config.toml
num_hidden_layers = 9
head_dim = 32
vocab_size = 2055
positions = "rope"
rope_theta = 10000.0
rope_fraction = 1.0
qk_norm = false
bias = "none"
beta1 = 0.9
lr_head = 0.00469
final_lr_fraction = 0.05
MLP neurons of a small language model. Each row is named by its layer, matrix (gate and up: input weights; down: output weights) and neuron, and shows model dimensions 0-159. Each number is 500 + 40 x the weight over its row's rms, rounded and kept within 0 to 999. Numbers have three digits each. A neuron's up and down rows have the sign that makes its largest values positive.
After each neuron's rows is what it responds to, as a language model described it from the Wikipedia text at the highest values.

L6.gate249:525497549486481492533504559491509548501475468459516519486461484504516404484493592565467447495543513548517534501570453510534463437500523542494565507503451511475443487488473521516512493466546558519508423486459485540514532557503481457558516420532557534497528548573470487499474555515493484502525529477545479553477521509530519463541415520526479500499513499535514491548516541565545525488441538500542481502477507515499542469483523496483518519546503525644503388538502455522513463456490524
L6.up249:451475475497523541468489477459548461484497517442521469524524451462462465506572567497460505438550510498505520398558566549552522490471495491556507509437529527472503497490439471538422580455544489545484509483492461471523552500491587498516566460488477476518535533515496540500517434581543528497567435568431522580489452394514612543550478537544510558533509555473479509465462539490463509547544514408496539514461433498454535428510409603469475521429475431560503480511496590496446433453453541
L6.down249:533496452488486487485482554526530489500492495495498525490527470539464463534460553498507578526475481534516556550531521441482472537353538529525489468555413594583427472503574498507559528461506645524528566511420498535535488446521517567517503454493531528523571552524551474509522554511532524518546479560510597456461570502506495510499466505471496523471478488509549491503463517553495509501474526435568511544514512419511488493572487481512532483497518574526467484568530481477477502541521487
Description: Mid-number digit chunks

L5.gate80:558465497505517517423553613536525533512476527499497531501542465561513460477552466500545522460479505435512440452464544509552544416476505498493537538487520503494495543448472486430501502456510554529546474434503478466481467524491485492595494533522501525551471490550516542422460513536483588440517476527492511501535499489486489506484506580535496534519495553597551502453451524527553482525418534472524549485510520534438508424527504489469519480479475463460462457526509509433522510620464634
L5.up80:460515489496497476580482572499520451583495460473497551431536466515544528483475500438504561573483495420442476483505557449534475560556473554496481519444454465442481505509518464594469531503476558483511447466542530565536490474418469550506460492499467547573444483451424532484465549507509521469544436510472478511547532467467469485522528476484440514521546453464555532566459557529537517521532543556447555424502517440425508499471470386523560525509563545553440534567486521558520528470491508
L5.down80:522435486597603463502542551509428467483468546459488497546508466498430502545521518510570449530527476489554528553424556483439561404464536579493501469477479529488537494412514505495475555521512515479453490530517491447545435465509562470486454448428414476436493526539449448523516521448485477529520514465557508436504591468478542491538498484476475573552507542592542540527500539487549451550464495538483546456515502474441507405457555505509531521419469472501465486412567522546562420571531484
Description: Noun-completing suffixes

L6.gate62:487483526484498474526505559533509484446496512462521517453499564484549571484462465553491536550458541425518516477511512596463526523511478592420482528527618485512470451546498548524535455463531543455520524514498468529479515487437493511475555537497533471521458481557478540518464512435474552482505493460500529483550502472487537449458550546535519443542539554507561493545510484483501509504491445408517422522530473498539511451493520474541497518456509448559484388588422530532503538487501439
L6.up62:496486464510455528559462496477443467517498478474584517455517511530523530509521513505512470485488465483518437460563476541522442478503521530478490508512549553455522617529569556492570524481426547490450489482444500507531512449467547442462556538470542497473501514515466530564438456415566471509491417488479495578452411533499512480472557523407495494538528442542549507553557552452514510511509514435442468545509497431521480495552487516584539538417521495521489469488568552532508478456571572
L6.down62:581459533472544512488483473478477475455496559480533466506535556524547474428465534461532462545543488501525560436538487516484506492435539553530556500486556551473511475496574480487476470514497463511415501490451554496469548502465471513471532528553462561534473500430441561524507527452499486491492546460495435540471487536482463510532519424427504464494458503428487533512496537463490492518560492535523521550507457534541479529539524523534462447522470530490499479520525465466490527385503434
Description: Role or occupation slot

L5.gate222:452483468475566445415534513513435428453425551547537490447490545536501495498462483481446487524547547524481522505479487532452490545534509528560529549482501466534506489550390494473498478454534484448565518505435510512407454475509578525559543577475527498488536493543530474456473455469491569480569479483506494474512484530523476535502518471479447518541540506410555539505509522511594514530503438441487488509565498477485497451504521478443547472506396443483435501486476507577537568471487527
L5.up222:543517516485567425533474489477411444508456565518520476435533493504505445452502541531478507498527470531469472567529469448566514506528497563450513515483539528475538482468524535552528490516505434525463431440461451406464450413466439442482575455512476554497500506474469535503448493452519494499456529486478498467584500454439430500550505517512409475546486533513455485484537477426467460514519494509463479501428513440452487523468451481473504561500620541431551528465430493518511482486509428
L5.down222:470472498530520526477492503511446512517474563530472519540532427498471526463506582411495559496453496567478491412478432444424482385499491573489544537520478549436493458520498465456471553483542440453481425502498583508463536522557512532492477490548521390500549520531547534495476529525542505384534488588515473513503499501490479605468475554485448519484438516491541463457526470500488562544562507522480515479481528564431453513541461466471510497390459394478505540429561546500518496545508486
Description: Role-title word endings

L3.gate737:510443510497574451550449478469442419516568478458529513462453512521567517572516476534424574538519470469486578517550478508501515563529482517494540478517506498499495524503442498559456550492432503425565501502554449526547541435453522531498517505543529467545494462479464517472566551466457490567501492481562466511504550485477498548442512519530490495541490550498531533536474606508508493498518515441469450536559514498463472536537437525446459473514488599506556511521450564550438552468497537
L3.up737:424531429606526518417503551489536427551419468456501489437490517541454467458515571549580559473437511447503561483506535540487516445454518472534540536578491422484488566556531488496458522515491508484448526438465463468532540444536541523418491548595490441537479486422483494529557454454472518513525489537453524438518517485507505512532535450560483472459570456518505514471505463505549473442492511456436467537474486557475494531530460481488540556479461459472434485472488517508561458496465538
L3.down737:454457534497528461498475511486448485484493441479453506530559540464510486470461534520465550453443574539467522485435520514537497441480570532529536534530466482487494554448533457491417566563557469485569483579449478507588532513532565527489532465498495472498454486573489465497503470439516533498455464514497480523470503510472581544509553496517459478468543450513534471546520413508524530405474445469505462522507484563498496526552463498529520503481478466533494454432445478500508528519532476
Description: Word-completing second pieces

L5.gate545:500537534509526520524472526454511542534466592483460505506514576503477559498501496468491514433513440505479585503496551522510489469553500564490467494553525441551508524447477516482428500468511431488504506446471481505529517572534512530492547485593448513564523556484509559489508456528457551484496452517540514444505559518442500534464435530423502484557392489541526449483518531511498444507597556480445526521493495584536484444582533453473499549553500540521488517488459564403491492457435485
L5.up545:463453417461456440485450481501488541567464517535474509523451492449543415426555528518471477582500446402525496476506496440494460513526520478461480511480483528455561522559511465471470531425576497544485490546522515454545517567502534526567493491503560456529515509536510445562564427501501525555504461571502460531499495513534557542505545488541536530499479568500515439494457522494605430482500455562480464481438475509472548498529528498474493521361509485513525547462557485443528470561566493
L5.down545:512430481545417546509504515527546456505498457525502572536564538476456482481524496457532469541534450593482508531451515505499459506429520414443533506528451428524533458536538469464446489517536457447407563496476581491585573581470468507514462516498387434504506551517455424455552472526515455456440521529466562518475479486391517473481514499456525482469539466496523432457491527451543527426526529510519471502564518463554488543528529442528470492452432484478548486503414542476453536476416502
Description: Word piece after single letter

L5.gate336:525520595537432519479538597496453492475512518483498506505468475521491509511541497524541532502460461528540472513427460525510559548496594539498506576522544512475542491540512539480489553438489475425522470451483443556543556427607568493459423528433514474494489538525466517539450482471542498469480512513438486545536421528418451533504560539495520433524563493509557559520614479515574534466459537490462454505515511496543506530492478442536465513435467444534470467509534556546394484474458431
L5.up336:571459522508499477504492443445544457514477502459550491545427486506505516427493478496476528533464453469471458481510446500447511532481462584549504497519508491444474510482560529461432516462538461427506466466440488529524478410415549517469464492522453545513626529473488553525539521566517564455514475445480549436518472493499548480483476509491511495534505450542503548564463471528512531564447472418515563592472568511548569483448476525543500479481531470457492479463517468552476447443484483
L5.down336:524448493527500490595509477460386476470511507398519484502409513504439519538511489469475486547499473511460497449557497547507477547504500555512535453563507499426494521636472532506480476470527574504523472484457518560518541502450547517519473510503465491509542540553511493487571516462559526467572484415547450514459442451483473510513529503531462442512463489481442548557563465477558490500475560500411506490508551542471469569501512506517496487483511495511523505511487556493474539509509569
Description: Role-title connectors

L6.gate98:479463519485505522523553543544467446519529572476536453473553474495527482495611544494542486507498488378438493492485505522464500387483521560545489548479539502460513479465472544459564527549498500512561474552442515544498464433521520484569465499495511583540461475513470500528434521541471540433524512421504529546544450507430450590579499525512429508557480539559570509459542515485590458464494478601529546484500513561546502479493519451502484548489557480478462472506468502530503491506513497
L6.up98:504529524460494437542385517529461539573464512573537539479516524458430512498554500497491514494469496463476492453512514553499486498520406497475495520539475482468550524496506559549522566461500599462515458490611507458515401534538498522511555495450569446508491502464538580549543467502542506491496525520508507543515470501490456472495560527501412533435482462478424482540506531514485466490555506531451434533502443444506529497477410599463493541487438493463588502525531515483500511476466546
L6.down98:524452475489478483467496537522458481495516514521470415484520478531555474532556541512546470505539535474445498480485490480447465366483512542502494505513423515439439441555489501462519477571505562457521485537407533537515443486550521544517449458447413575471546492510441489515505531591480533511542531499492509432525505443484506494559493480486464453500493570501486504457444495474498505566470524548470567425488510487531523516504498505506536489466519418545393501443499433499518422515514500
Description: Role title before a name

L6.gate550:598512481467496523449474508616475544533475557481561495526483525500488488498559469537581554511525433471529481474512490493529513495476615549472474465519511557500445504471514470427547429511485467476504489525484451565498577460491459516572462537494536441544503530493436517523522499504503415529549437511434549480552489489480407499561585521519563591491435535476541516585490572466483461537469496497568505471475497519432420468613495526523556583494410526486488529516531520529508535505457515
L6.up550:593535488521542559427493546519504589534475507552509561501488586490490518489468547538619446550492520491464539526550547457569479553538439502471531569561460462426475463483463406450570510455484555515449552507536590426545437545462466489452469489488480491501483535538464509487465557451438543523450473431493528547495513467460465479565523508482467452532561539554495506541463490538597423494471455497491465531428546565456494415482536477456504425451471516530466513441477487489565477586482560
L6.down550:498458440473507488571522491499516505486427547474512542494474508535434526491474538534535548493470490553426484502439499518494536501497527569506414490505425500471580513511561504496447508491515469525481396549564512531484410570453526498465486458492515521508491486511492526518481493525581500559447472460507494510519429517544515565520454529478492499458483498465525477481445444463536595488457556473510534486534488459488481482466471554513529528528506423435529454530476475471461540482461453
Description: Institution noun endings

L3.gate188:527511564501484532529478487530571501486434552530548537529465564504565523519515455534505441481498528430575472553422495444466577490524464506534482502535542510422504565541551484523492470520459484468490532497509533554516455534575527489519451521484497552528565523494430553593413529524530521436462480532479441540547449391567520544567492473486465479479544528498568492485566513536623533563459461450481523428515504491516513481492512454429479464525456474506498492532503500579560536514470477
L3.up188:523468470540425519568402509454489460508439439467575441444507508476541461543497537480510492557503502449544464437428487500520484483512499523546443470534538463547442468490553456534551522489522353457518516496505518453470463458530526524546491414498539518478432443524460577529548563519500534560567478495488522490501549429534529469500496503449538486517486510485494538455518505502509548540502444476585491483523473531477537495460517481509523536513482431557475514540506487496479500504516492
L3.down188:445536495527471474590484515516412527466527547476476545488491505468518501514613463455550464452442492554446540451559504562534500451527540484433445435535519547441459473493449551399526511477488505449455480523488474489539554432480482645471466490486547467446446549455554597472524467497464525540521456533501498519559524468470482480527470492484428513577605492526458556465577426472482510457525508543518553483509521516489546483524477496495500509476545472530489520426466547471461498569537496
Description: Office and succession word endings